Weights of a small GPT-style language model, trained from scratch on English Wikipedia: width 256, 6 heads of 64.
MLP neurons of a small language model. Each row is named by its layer, matrix (gate and up: input weights) and neuron, and shows model dimensions 128-255. Each number is 128 + 24 x the weight over its row's rms, rounded and kept within 0 to 255. A neuron's up and down rows have the sign that makes its largest values positive.
After each neuron's rows, "fires in" lists the words (lower case) most often at its 100 highest values on Wikipedia text that the model never trained on.

L5.gate461 [106 126 160  93 127 130 173 137 149 152 102 129 115 127  98 111 111 147  87 104 187 147 115 144 136 111 138 149 135 143 137 127  81 158 159  85 138 158 158 102 132 164 166 154 123 104 134 124 188 163 132 129 144 119 146  95 112 132 167 121 146 106 119 180 117 142 141  98 100 116 145 155  40  91 104 153 141 110 151 134 112 151 112 146 118 159 148 120 122 142  94 128 136 170 116 128 159 127 128 128 137 135 114 175 154 111 112 125 156 120 143 128 141 135 112 149 137 138 109 127 131  96 113  91 101 101 130 123]
L5.up461 [122 177 138 141 111 109 132 129 138 193 119 137 137 117 125 107  85 116  64 164 137 123 122 158 144 150 127 162 115 137 161  79 122 153 121 136 149 150 123  72 127 161 136 128 127 120 111 133 130 120 153 130 142 124 167 145  92 140 144 118  78  99  93 126 112 126 172 106 129 123  95 146 121 165 119 134  97 110 159 133 109 132 123 170 166 165 123  89 137 189 112 110 140 107  72 134  99 183 105 155 157 143 114 118 142 102 126 100 138 155 145 143 117 140 122 123 113 135  90 114 142 124 130 124  75  86 126 134]
fires in: "at", "northern"

L6.gate64 [156 117 124 118  88 143 109 125 173 118 131 153 101 147 109 165 143  93 104 123 138 108 125 106 118 107  76 116 115 134 141 126 128 104 127 123 131 116 164 153 111 146  88 146 133 123 126 126 143 127 111 173 128  95 151 131  69 139 159 133 156  88 110 128 136 156 104 132 158 131 120 123 120 123 143 137 165 142 111 153 130  78 109 119  88 141 125 120 148 120 156 130 120 159 113 132 116 158 134 140 139 113 103 160 123 160 115 119 147 143 138  55 105  92 123  99 133 191 126  99 163 162 144  87 173 125 112  85]
L6.up64 [112  85 113 123 107 135 104 130 136 114 102 102  83 118 127 125 164 102  92 153 131 101 152 169 137 167 120 161 117 148 127 118 130 135 124 132 146 191 164 110 116 146  47 120 137 110 143 140 120 125 124 119 125 161 144 108 145 141  94 143 157 147  87 138 111  77 134 128 157 118 142  97 186  99 114 141 132 137 155 103 131 130  98 143 150 140 139 111 136 144  35 142 117 142 118 147 119 120 159 130 133 108 137 164 147 143 140 122 158 116  95 135 113 114 100 113  92 124  89 124  87 104 133 170 132 183 113 136]
fires in: "has", "have"

L9.gate699 [117 108  99 141 144 124 116 114 163 148 140 124 120 186 133 133 134 141 114 126 102 112  81 144 109  94 127 114 109 129 156 140 116 159 149 136 123 142 105 103 131 140 133 115 110 109  83 129 128 146 117 101 134 109 169 164  87 142 114 104 170  93 125 138 121 151 151 105 106 102 108 107 129 131 123  82 146 179 130 168 155 125  93 133 120 123 150 153 148 133 144 145 146 151 115 135 118 182 119 130 116 174 101 106 108 172 121 106 138 137 100 188 119 157 125 130 150 177 137 129 145 126 159 108 182 126 117 159]
L9.up699 [170 142  91 113 184  71 152 162 128 160 149 152 144 164 117 117 104 127 114  85 154 113 115 149 129 153 139 121 113 151 141 145 150 131 108 142 152 109  75 127 127 112 150 134 157 144 106 124 108 109 104 155 161 147 145 156 107 123 107 137 154 122 129 179 183 140 162 123 135 124 159 104 158 141 154 109 107 157  85 120 124 112 123 137  90 135 110 141 135 143 133 157 114 124  91 128 116 165 118 110 120 108 125 138 146 156 115 133 142 111 132 126 129 162 156 148 102 163 122 121 125  90 154 121 193 150 147 139]
fires in: "to", "with", "into", "told", "from"

L7.gate403 [ 87 117 133 131 129 131 135  99 109 135 138  89  95 131 159 136  92 125 141 108 188 134 103  98  86 139 141  99 151 158 133 107 118 114 111 124  91 130 145 120 159 135 146 125  95 137 125 125 157 126 216 119 143 122  88  89 127 146 123  94 141 134 115 110 121 129 133 141  98 109  88 135  99 135 119  95 137 137 114 100  86 140  82 141 104 138 115 128 110 117  90 126 102 153 155 113 130  92  79 123 103 106  63 101 104 122 116 170  91 115 124 131 131  96 145 113 150 137 104 134 170 106 134 117 132  85 157 101]
L7.up403 [163 126 123 180 153 148  96 144 154 139  77 110 141 126 134 131 125 136 163 104 119 113 136 126 127 128 124 144 160 101 126 122 186 123 149 125 158 104 108 157 126 187 142 139 154 154 113 136 151 143 137 155 136 127 143 100 144 118 115  80 166 113 174 101 164 113  84 161 143 114 145 160 155 158 119 156 135 159 149 159 150 135 123 123 124 107  93 154 162 153 136 124 149 100 127 113 155 119  85 124 116 158 140 142 123 159 119 134 120 123 136 113  88 119 132 132 166 195 137 101 107 127 120 119 136 141 128 122]
fires in: "first", "early", "most", "only", "next", "last"

L7.gate94 [117 174 129  96  96 128 137 125 163 123 126 135  93  98 138 139 120  99 147 151 102  89 162 126 165 143 117  78  81 133 211  87  90  98  84 151  86 114 124  96 133 128 117 118 157 100 126 104 145 124 127 171 135 109 137  97 113 135 151 104 133  78 103 137 120 106 140 135 126 149 103  94  90 161 108 155 109 106 156 128 128 125 141 104 149 113 131 104 155 116 146 135 131 133 114 137 134  91  97 159 144 151 173 163 145 109  94  83 137 121 175 125 129 121 124 151 120 168 102 146 141 149 139 109 126  99 131 127]
L7.up94 [ 76 171 147 112 105 130 135 144 157 123 116 154 120 173 139 106  89 105 132 156 141  93 132 143 136 152 100 101 127  98 124 151 124 149 102 136 115 123 135 119 141 129  92 111 121 107 106 124 166 112 115 130 193  93 150 104 113 148 139 174 111 131 128 126 111  93 139 148  97 132 149 114  91  97 120 121 111 139 153 139  94 119 130 153 141 142 114 129 155 129 120 104 158 138 155 138 138  80 130 124 149 124 135 133 134  95 103  99 172 161  96 127 135 161  90  98  86 109  94 141 142 108 132 135 133  91 132 109]
fires in: "has", "of", "and", "is", "island", "have"

L7.gate221 [114 155 133 132 101 117 130 122 126 128 115 113 174 129 184 143 127 150  99  79 140 132 143 125 107 146 121 173 156 137  91  90 154 140 156 188 140  92 152 110 153 159 110 109 146 105  93 129 194 117 125 153 138 141 141 141 103 166  97 135 141 144 130  74  96 107 117 159 144  57 162 125  69 134 121 168 167 122 146 124 104 110  86 166 125 121 103 100 133  99 105 147 147 100 166 116 139 129 141 126 113 107 122  99  90 115 136 158 152 115 102 100 146 107 150 102  97 145 146 116 134 150 118 161 122  97 132 111]
L7.up221 [ 87 127 120 151 129 120 169 128 144 144 154 122 116  90 150 175 136 123  75 102 141 138 140 153 122 146 109 158 143 157 125 140 135 129 146 143  95 114 119 139 112 136 116 141 106 104 140 141  91  89 127 160 112 103 104 106 114 135 119  95 157 136 136  68  98 132 156 130 103 154 179 166  77 161 133 139 154 164  63 104 108  73 117 120  89 100 124 113  97 137 138 115 112 121 152  92 125 107 126 136 141 123 137 117  82 156 147 149 159 111 105 134 137 131 143 130 111 112  85 131 125 131 100 146 146 136 155 127]
fires in: "being", "later", "began", "before", "often"

L2.gate383 [ 90 163 143 147 135 110  97 139 128 109 138 133 105 141 136 134 124 140 130 126  98 137 156 153 117 160 104 121 117 126 184 110  95 139 120 135 123 148 136  97 115 105 135 159 124 151 151 131 167 160 152 184 165 116 109 149  99 172 145  86 126 105  99 129 162 114 121 141 148 126 113 112 118 172 120 192 134 139  84 140 155 144 120 140 104 128  96 121 131 133 131  86 146 121  96 123  87 108 134 144 142 162 126 105 102 153 143 136 167 135 124 145 141 127 119 116  99 131 123 127 129 145 114 139 148 128 134 143]
L2.up383 [114 133 153 120 124 112 112 125 113 138 137 116 123 140 117 132 168 156 107  98 105 127 133 125 157 132 127 128 119 165 138 136  92  96 144 183 151 129 134  85  95 158  94 127 138 104 152 166 128 128 140 156 143 121 121 142 121 111 120 119 144 128 114 165 148 125 100 162 184 103 114 135 136 109 154 124 200 159 156 136 163 157 145 114 167 144 122 129 154 148 105  99 131 131 135 143 145 119 142 151 167 146 146 140  89 121 129 106 169 128 143 134 167 138 117 100 113 111 130 123 130 130  65 152 130 140 155 102]
fires in: "has", "played", "player", "play", "playing", "have"

L10.gate336 [127 133 105 130 156 136 130 151 110  91 132 105  81 100 158 111 110 119 136 129 127 143 130  96  85 114 153 119  92 144 109 128 128 154 106 131 158  87 139 147 156 151  99 126 111 127 176 126 174 119 122 129 135 112 118 136 117  82 143 123 155 148 129 120 158 131 167 107 104 116 145 160 108 126  76 154 140 123 126 146 121 101 147 154 118 130 107 105 126 110 102 142 144 148 113 142 142 144  86 138 167 115 132  95 132 122  84 128 154 109 131 142 161 142 125 135 106  84 119 137 132 118 163 135 136  83 137 138]
L10.up336 [108 146 150 114 108 106 140  43 125 153 114 115 132 112 146 114 107 124  95 152  89 152 131 111 157 153 123 112 120 140  98 183 107 119 134 159 116 131 119 124 138 124 109 140 125  89 152 161 146 127 105 147 141 120 141 148 140 151 143 156 130 111 149 148 112 154 123 128 136 114 121  85  80 129 133  88 163 122 116 103 181  83 116 121 148 177 100 102 108  85 116 114 109 169 144 148 127 153 111 115 136 111 109 127 125 143 101 110 157 139 176 111 136 120 145  94 143 126 133 114  91 128 128 118 113 119 165 119]
fires in: "for", "to", "the", "its"

L2.gate211 [153 152 118  98 130  70 175 119 117 127 144 145 123 110 130 122 127 148 150 115 123 102 123 134 126 136 118 148 107 146 124  99 127 157 103 118 102 102 140  97 138 166 102 128 113 126 111 116 116 113 141  95 150 104 129 159  96 126 131 117 108 107 103 133 101 126 103  72 123 110 145 166  97 103 142 113 134  84 127 132 111 118 139 106 123 137 105 163 147 118 100 158 132 129 159 167 126 121 102 153 128 121 132 170  95 164 112 110 122  97 116 132 139 151 113  85  92 103 171 146 131 159 127 135 169 167 153 102]
L2.up211 [136 162 120 134 128 129 156 162 120  92 137 163 165 111  95 118 186 165 155 119 131 188 145 101 133 119  95 147 135 128 125  96 129 149 130 134  97 129 127 141 147 141 123 158 161 131 110  77 133 116  90 128 133 134 125 137  65 134 125 168  95 137  92 129 126 121 115 185 104 123 119 147 156 119 146 133  97 111 114 130 126 164 116 104 133  90  93 159 131  77 123 114 147 137 171 182 144 133 157 111 106 115 140 126  82 142 120  81 141 165 147 148 105 158 126 125 139 167 135 101 134 196 123 132 122 162 125 121]
fires in: "league", "left", "aircraft", "gave", "club", "leave"

L3.gate66 [121 123  85 165 125 140 132 148 122 124 129 172 115 116 135  73 113 111 179 115 112 133 102 111 120 140 126 122 103 148 129 152 123 135 132 160 149  97 128 103 121 135 136 126  50 162 125 136 186 121 132 116 136 128 151 164 120 121 105  89 137  82 113 133 137  95 132 103 108  78 159 114 108 122 133 123  94 120 138 167 166 118 116 158 113 145  99 121 117 106 173 165 140 114 119 149 116 128 164 151 142 129 122 137 115 155 114 128  67 116  95 107 139 111  93 154 119 153 107 129 121 116 144  87 136 102 119 149]
L3.up66 [106 105 111 122 143 116 106 137 148 132 139 128 134 117 123 122 144 104 150 146 121 133 152 120 130 111 138 102  92 107 131 140 128 158 145  95 147 113 148 143 147 156 138  97 125 129 135 139 121 133 127  96 117  81 140 162 129 109  96 124 109 127 116 134 165 149 154 109  60  79 109  96 137 130 146 121 132 121 124 156 112 101 146 126 120 109 115 105 141 127 111 107 148 134 144 135  92 149 152  91 111 110 148 140  95 135 118 130  48 151 129 130 104  91 149 125 101 151 133 133 109 107  94 118 147 134  84 139]
fires in: "of", "from", "and", "with", "were"

L11.gate30 [102 125  89  93 147 103 104 149 116 105 122 147 149 139 113 150 142 120 176 133 144 136 148 128 112 109 160 125 130  53 143 144 160 119 106 109 144 155 142 142 152  93  80 146 107 100 130 113  96 129 112 130 141  69 131 161 171  80 116 148 110 117 150 131 146 145 176 110 162 122 126 111 138 129 105 108 132 129 127 129 136 110 139 126 152  77 195 123 144  98 106 101 111 146 121  97 119 160  99 159 158 145 141  91 157 143 134  94 143 129 160 133 114 117 102  94 125  86 112 148 122 110 147 112 154 108 182 135]
L11.up30 [110 134 101 130 129 170 165 139 136 141 123 153 141 126 169  92 165 135  90 156 105 123 120 138 142 145  73 104 116 110 126 175 126 113 149 122 144 140 103 150 109 133 102 105 119  86 154 122 107 115 151 114 123 150  74 141 109 105  91 123 145 160 133 123 130 100 133 137 120 107 118 132 148 117 153 108 157 139 174 163 138 113 128 113 152 130  90 111 103 163 140  86 112 135 161 113  97 127  44 108 122 145 139 123 104 150 149 117  85 107 116  95 129 113  91 141  98 154 103 136 118  95 163 123 150  72 172  96]
fires in: "democratic", "labour", "liberal", "labor", "democrats", "candidate"

L11.gate441 [134  91 113 143 157 102 157 128 123  97 150 125 111 106 166 123 164 152 116  79 117 146 141  96  73 114 165 136 152 109 125 110 152 140  95 166 114 133 135 122 139 132  92 174 147  90 135 153 118 139 116 136 140 114 124 102 107  94 119 133 175 103 150 149 108 114 112 132 146 101 156 119 142 114 188 123 118 112 119 132 142 113 147 132 142 117 111 146 131 100 168 160 128 116 129 124 157 144 129 145 177 109 117 136 137 110 105 153 153 137 158 112 144 162 112 125 140 122 120  88 155 129 133 146 203 134 139 122]
L11.up441 [123 148 145 138 141 117 109  74  96  97 115 109  77 147 138 142 132 143  89 129 173 192 155 116 117 148 131 107 106 110 163 141 142 128 106 190 169 145  97 100 116 139 148 132 108 126 185 131 154 124 164 154 102 130 143  96  75 143 141 146 113 122 124 158  80  97 121 176 152  88 108 139 111 118 113 171 118 120 105 134 127 118 123 127 167 109 129 124 118 138 112 125  79 144  99  89 152 141 105 167 137  75 109 120 107 122 103 139 162 140 146 119 119 148 137 121 108  77 139  91 135 119 142 161 129 101 147 107]
fires in: "for", "former", "formerly"

L10.gate593 [124 119 116 139 126 165 112 137 150  84 116 154 126 138 152 153 138 123  61  90 131 134 155 136 136 128 129 100 156 111 136 147 155 107 107 139 125 146 102 104 169 121 155 135 101 110 117  86 156 100 121 104 131 117  98 161 124 110 101 132  95 107 124 157 118 147 121  88 149 119 122 150 101 130  96 133 151 113 130 142 184 153 102 129 114  69  80 148 161 122 142 143 122 133 163 138  94 143 100 125 208 132 136  62 128 111 146 131 128 153  90 127 134  78 156 129  69 157 100 143 151 148 124 165 173 150 141 147]
L10.up593 [123 116 109 129 163 112 114 132 119 139 146 125 110 158 119 168 102 134  73 150 128 105 178 126 125 100 122 142 121 177 104 160 113 144 137 152 150 152  88 128 157 121 116 174 128 100 158 111 113  94 128  99 136 130 126 125 160 104 119 110 140 159 119 160 150 121 115  90 109  78 141  66 143 163 134 140 117  94  95 106 123 112 115  97 129 143 141 154 136 158 131 126 125 147 164 136 115  73 131 146 146 127 150  97  93 111 158 136 114 138 121 132  86 117 139 144  90 170 101  66  86 155 179 136 126 145 141 110]
fires in: "after", "before", "until", "later", "despite", "although"

L3.gate589 [ 99 113 110 106 139 155 166 154 118  91  82 189 122 108 115 141 129 132 154  93 128 142 138 153 147 150 116 148 113  99 127 115 146 183 137 158 111 136 133 117 152 106 163 118  98  95 161  97 111 136 124 128 137 152 130 133 137 129 163 119 160 152 119 132 157 116 118 167 156 118 134 163 103 124  97  85 126 108 143 147 161 142  96 139 120 134 108 135 153 158 125 123 135 127 104 172 174 159 128 130 140  84 117 156 119 144 110 101 124 150 127 124 123 100 162 104 153 142 121 129 106 139 162 142 108 158 181 129]
L3.up589 [111 105 122  76 116 152 112 127 106 114 107 151 144 105 124 140 124 129 174 147 126 160 147 171 154 153 130 143 135  56 118  83 165 123 177 145 136 124 117 137 140 114 127 132 150  88 157 116 146 128 107 111 143 149 153 108 149  91 141 188 122 143  73 149 157 133 106 156 133 129  92 166  86 126 113 112 106  84 130 128 164 130 120 141 128 124 108  74 137 137 145 127 111 143 143 162 146 123 111 105 135 114 122 184 107 150 134 118 150  94 124 102 153 126 136  90 143 105 116 163 147 162 130 136 147 178 124 124]
fires in: "time", "left", "aircraft", "position", "competition"

L3.gate14 [119 122 131 140 107 128 166 134 173 103  77 134 131 152 135  87 145 120 150 157 155 156 130 149 119 106 133 109  99 114 138 139 132 165 117 137 119 138 130 136 126 150 124 119 158 114 101 158 143 118 100 102  99 135 151 122  94 128 126 178 131 122 145 148 105 131  95 141  72 107 107 127 126 177 129  97  92  82 139 100 160 149  70 111 110 127 161 112 145 119 117 147 131 181 133 157 160 129 142 134 149 137 144 107 143 161  79 132 123 131 110 125 103 155 123 135 127 189 147 141 122 118 153 147 118  89  96 130]
L3.up14 [107 133 163 138 123 137 121 130 125 127 137 143 150 124  78 110 124  95 130 155  88 120 150  85 164 119 129 127 120 139 153  66 135 111 149 122 120 140 131 101 149 106 142 162 105 129 112 127 135 107 145 144 151  93 110 130  88 108 102 102  86 124  88 138 105 127 145  88 139 139 145 170 111 162  81 108 131 154 142 106 133 126 128 124 140 148 131 129 159 114 168 138 132 117  92 133 106  97 108 113 154 138  65 110 162 124 164 109 132 116 143 145 126 148 143 131  82 166  92  88 129 147 129 135 124 158 119  81]
fires in: "at"

L3.gate86 [119 171 125 146 128 101 130 122 143 131 107 127 150 175 126 134 123 146  85 110 140 159 143 188 111 100 144 124 123 133 163 115 102 157 130 106  95 139 145 108  94 150 161 125 117 107 112 147 121 131  91 111 133 109 123 134  84  92  89  92 165 106  60 110 107 145 140  84 140 141 101  98  86 135 144 151 144 129 129  86 159 141 146 168 129 157 168 151 130 125 107 104 103 154 144 158 173 156  80 136 110  93 118 130 163 132 136 141 161  92 138 100  86 107 121 164 119 133 122 131 147 136 147 139 163 105 151 144]
L3.up86 [146 129 167 169 119 138 131 124 125  90 130 124 131  95 129 133 131 116  89 113 110 139 143 127  83 133 157 147 113 154  71  93 125  95  99 141 119 144  79 107 129 133 129 140  88 113 118 139  84 127  92 143  99 118 158 157 104 105  81 104 137 127  49 121 157 122 115 127 138 137 125  98 111 172 105 117 128 124 109 102 108 112 142 102 131 155 120 133 144 150 131 133 124 148 168 120 140 156 122  97 176 110 112  95  78  90 133 145 119 122 115  90 139 123 156 184 115 145 150 128 142 138  87 119 145 158 125 123]
fires in: "after", "before", "aftermath"

L6.gate149 [117 115 126 149 132 153 120  89  89 106 136 101 124 122 128  83 153 156 166 119 111 166 162 135 133  78 112 100 185 101 141 116 142 157 156 143 134 115 142 109 122 125 153 102 127 115 142 113  89 139 164 125 141 116 121  87 146 115 152  95 124 125 176 133 111 113 119 100 157 151 119 162  51 126 156 133 136  73  97 119 142 113 157 116 136 115 119 119 140 155 136 140 166 194 101 136 143 119 136 171 135 140 154 144 157 117 131 128 108 112 159  98 123  87 136 139 134 148 160 138 103 161 109  97 150 149 113 122]
L6.up149 [166 133 133 161 108 116 118 147  91 125  93 110 100 122 106 119  97 138 153 121 110 124 122 137 129 119 180 142 117 165 103 140 125 101 123 150 128 135 116 171 111 160 131 156 138 112 106 103 160 114 165 147 122 107 117  99 128  95  97 143 161 147 172  96 157 110 108 146 133 100 130 126 126 151  92 127 164 121 116 112 108 153 136 146  98 127 127 127 113  97 112 131 143 138 143 152 132 122 140 139 109 206 133 120 137 142 129 128 162 140 160 113 135  82 140 115 137 121 130 168 121 119 149  83 131 141 128 147]
fires in: "second", "new", "first", "last", "long"

L3.gate137 [151 154 119 170 159  67 124 109 126 141 130 144  93 131  97 121 123 135 133 110  78 126 156 172 104 143 100 162 137 136 133 206 129 129 120 186 199 115 140 108 127 117 115 119 108 159 165 122 149 110 143 101 139 127 107 106 135 109  90 109 144 137 112 132 161 142 122 139 126 116 111 125 106 127 100 140  95 124 126 167 152 134 159 111  94 120 136 113 123 151 137  97 141 110 145 124 175 123 196 152 119 110 173 145 114 125 120 163 108 177 150 150 160 105 151 140 100  85 109  96 102 158 119 117 110 113 162 115]
L3.up137 [114 141  96 157 188  86 125 140 121 136 158 126 110 106 108 146 134 123 139 134 100 126 138 111 121 141  95 126 187 128 159 162 164 124 154 142 195 170 129 150 140 148 167 127 120 160 159 127 132 115 160 122 151 139 114 137 129 143 104 113 107 130 148 122 158 124 147 138 103 100 144 144 122 146  90  93 127 130 129 135 121 121 146  84 140 142 133 111 143 169 151 117 105  91 115 129 167 112 143 108 103  91 134 153 131 105 109 146 117 134 136 132 146 120 156 123 111 122 118 105 115 121 106 114  88 113 143 121]
fires in: "february", "january", "people", "spent"

L9.gate156 [ 93 136  97 161 125 100 150 112 156  81 172  94  80 131 129 136  91 116 157  91 149  64 113  71 143 133 153 123 134 101 150 158  94 115 109 138 142 131 106 171 153  96 131 109 126 177  99 147 111 137 143 138 122 139 166 164 132 153 129 157 106 142  86 129 138  98 109 153 100 147 112 164 111 141 116 135 150 147 113 122 110 135 165 121 184 140 110 108 112 113 169 189 120 165 118 141 142 108 133 174 110 119 102 164 133 103 145 127 121 114 144 118 113 157 121 140 125 177 126 116 168 127 131  85 141 125 148 151]
L9.up156 [136 160 134 104 129 129  93 142 146 118 129 102 125 107  75 132  92 118  80 130 127 137 127 133 135 139 131 116 125 103 128 160  85  97 121 134  94 115  87 149 150 184 140 124 175 116  86 108 181 105  99 158 112 164 111 137 128 145 162  94 158 106 181 108 149 138 127 113  90 181 141  87 137 143 125 153 166 168 173 131  91 154  73 140 115  79 163 128 117 143 123 121  93 138 154 127 131 125 137  93 101 131 149  94 116 129 165 152 135 151 127 157 115 141 146 152 166 122 133 150 140 128 114 108 153 134 140 132]
fires in: "that", "which", "it"

L2.gate13 [136 132 112 115 114 129 130 156 135 105 104 118 155 113 163 122 102 127  87 102 118 142 161 128  95 132 113 128  97 126 118 192 100 150 136 134 124 120 150 104  86 135 153 128 107  79 137 115 115  85 166 111 154 111 113 121 124 108  44  97 155 139 113 146 127 104 125  91 151 120 119 140 118 162 142 168 135 134 105 123 150 110 171 117 100 159 146  89 144 109 181 145 125 185 142 128  95 141  74 121 126 162 134 122 159 119 129 125  94 131 146 133 169 127  97 177  85  97 120 122 132 159 139 122 134 129 122 110]
L2.up13 [ 99  88 122 139 123 141 114 130 113 127 166 133 116 137 153  98  94 127 134 131 133 120  93 124  89 141  70 119 118 103 105 162 129 128 104 142 128  69 136 147 153 151 145 134 141 121 130 125 179 104  91  73 120 145 142 123 107 100 119 123 128  96 134 157 100 141  95 113 116 121 143 126  98 129 113 108  84 136 140 120 141 121 137 132 108 107  99 101 110 112 145 145 164 105 143 158 112 125  83  95 107  74 124 153 113 110 126 157 120 135  94 124 163 109  76 133 139 138 147 116 102 149 126 130 132 116  89 130]
fires in: "the"

L7.gate448 [ 77 137 139 155 111  74 123  87 124  97  90 138 107 113 169 160 113 136 122 148 131 103 111 102 109 132 132 125 127 153 167 124 122 112 172 101 118 133 135  97 130 114 163 123 172 102 120 132 126 198 141 137 129 153 117 134 133 138 108 137 190 121 181 146 107 139 122 138  98 106  85 121 146 150  71 156 133 135 178 146 110 130 152 142  96 123  76 123 129 129 130 162 163 143 133  88 151 142 115 129 160 119 114 113  97  87 116 130  98 136 124  92 145 115 145 128 160 117 159 153 150 136 104 119 164 139 123 151]
L7.up448 [116 113 151 154 114 124 146 149 144  96 105 100 153 135 113 165 147 108 154 122 119 188 130 136 124 123 134 121 106 123 148 156 157 109 131 160 107 140 168 122 108 149 138 122  75 141 128 121 101 123 106 147 171 112  97 118 129 136 115 105 170 140 133 121 138 119 151 113 105 139 105 154  98 127 124 180 128 124 139 120 102 124 110 153 146  97 128 135 164 156  96 120 131 115 155 154 134 111 144 155 156 175 108 155 167 166 127 137 149 122 132 128 125 100 112  70 125 176  97 103 118 106 134 150  68  34 167 124]
fires in: "more", "most", "only", "category", "considered", "categories"

L3.gate484 [126 147 162 165 134 178 154 142 123 148 142 109 150 159 148 149  99 129 138 110  95 118 154 116 136 130 112  77 154  76 135 128  84 150 108 151 133 118 165 148 141 128 125 137 130  84 111  89 141 126 111 134  87 151 133 145 144  82 103 118 149 147 138 136 136 129 133 155 107 146 102 167 123 164 148 121 133  82 128 112 183 163 120 147 115  97 144 138  92  94 164 123 138 135 158 143 137  93 145 126 110  97 124 165 136 123 121 108 124 148 164  99  99 115 124 154 134 135 114 116 157 147 137 130 147 115 120 130]
L3.up484 [105 125 117 122 132 149 104 122 120 138 157 118 148 145 151 151  85 126 128  98  99 154 117  92 156  97 120 150 148 127 132 159  78 128  95  87 122 113 102 164 116 162 121 148 158 117 138 116 147 137 114 122 102 162 157 104 160  87 128 145 186 120 163 137 123  94 115 120 120 122 120 136 188 168 135  91 185  97 167  86 117 150 152 146 107 111 119 126 131 110 109 111 135 162 119 164  78 138 151  88 128 105 102 139 107 108 138 108 103 163 110 131  68 102 156 147 146 129 145 139 121 130 129 165 160 146 129 113]
fires in: "which", "includes", "included", "including"

L7.gate294 [ 99 132 130 125 105 111 127 128 133 111 153 126  70 137 161 130 165 138 112 127 102 125 133 152 133 129 134 107 135 138 147 159 160 120 104 101 178 145 134 162 118 135 122 137 118  93 120 173 143 144 121 123 150 143 132 143  90 148  66 111 114 148  96 126 112 149 120 121  96 107 114  80  98 147 114 158 129 125 116 128 156 174 157 100 100 158 112 137 142  97  83 136 120 178  87 162 148 153 165 119  92 113 108 114 135 127 167  95 108 136 150 106 123 143 133 122 123 122 177 127 148 103 138 123 185 160 157  93]
L7.up294 [101 101  51 128 119 148 119 135 116 114 142 152 135 135 151 155 126 124 114 139 165 151 129 120  99 116 174  68 129 133 122 161 150 106 108 108 126 136 125 117 129 101 143 115  89 119 147  89 146 139 147 136 139 156 111 125 147  95 106 116 123 126  89 109 109  98 112 118 149 115 129  88  86 187  99 108 125 120 125  88 152 113 136 116 129 151 126 144 119  95 113 120 103 105 132 188 132 131 175 142 146 149 155  95 133 124 185 123 131 130 130 117 136 145 156 119 118 144 147  87 146 118 114 139 148 124 125 117]
fires in: "since", "after", "of", "following", "before", "during"

L7.gate8 [125 115 109 100 108 137 137 105 182 116 121 111 102 176 116 133 114 181  89 101 105 139 146 150  99 169 119 139 132 104 137 104 115 144 135 122 144 128 151  69 131 104 144 149  87  92 159 142 100  89 121 137 144 126 147  96 145 108  90  98 152 102 170 133 142 107  82 108 125 110 117 189 130 119 101 176 121 147 154 107 148  92 158  89 161 127 115 127 144 116 139 120 111 145 150 134 128 176 109 106 140 136 111 115 123 121 109 132 133 149 126 134 145 128 150 142 125 177 143 130 133 143 110 119 120 117 132 111]
L7.up8 [134 107  96 128 169 151 142 139 133 122  89 102  91 139 139 112 115 170 132 147 124 148  98 136 142 120 159 119 126 114 135 163 123 132 116  65 156  91 148 155 119 139 127 141 130 125 180 136 179 121 153 107  80  98 157 101 101  94  90 135 150  95 166 117 156  84 137 153 116 151 148 127 160 121 116 116 149 144 133 102 137 107 147 108 128 120 107 102  93  85  94 125 112 143 145 152 176 151 124  90 141 115 101 122 161 103  88  98 151  89 133 147 101 146 120 122 141 168 106 122 124 142 164 152 101 150 163 112]
fires in: "the", "international", "rena", "southern", "russian", "rental"

L2.gate490 [141 115 130 103  99  99 147 152 177 153 104 145 123 131 137 112 139 104 119 174 129 143 116 140 146  97 142 128 133 166 132  87  92 119 118 155 137 123 159 158  94 113 129 128  84 118 169 145 156 131 139 148 123 140 181 128 104 155 151 138 146 130 140 126 125  96 155 142 166 114 114  87 145 146 100 121 135 137 172  99 118 128 142 110 115 144 121 111 138 162 138 124 148 154  60 116 115  98 119 171 131 125 138 141 133 147 134  80 145 152 116 118 185  65 116 119 156 107 137 145 114 140 121 117 138 129 144  94]
L2.up490 [120 136 143 120 126 160 122 135 137 117 139 108 112 122 124 107  90 108 129 148  95 127 139 171 144 130 149 142 136 107 165 150 114  91 137 145 122 136 170 136  86 122 139 121 129 124 164  88 114 111 136 177  90  95 136 132 118  84 166 141 133 193  93 103 119 124 127 165 174 118 133  99 115 117 108 149 141 131 142 146 144 123 141 142 145 105  91 106 118 178 152 124 116 160  82 130 110  80 121 149 128 136 109 131 143 144 129  98 168 109 101 109 188 107 123 115 145 126 120 117 157 146 143 123 120 100 148 138]
fires in: "is", "are", "area"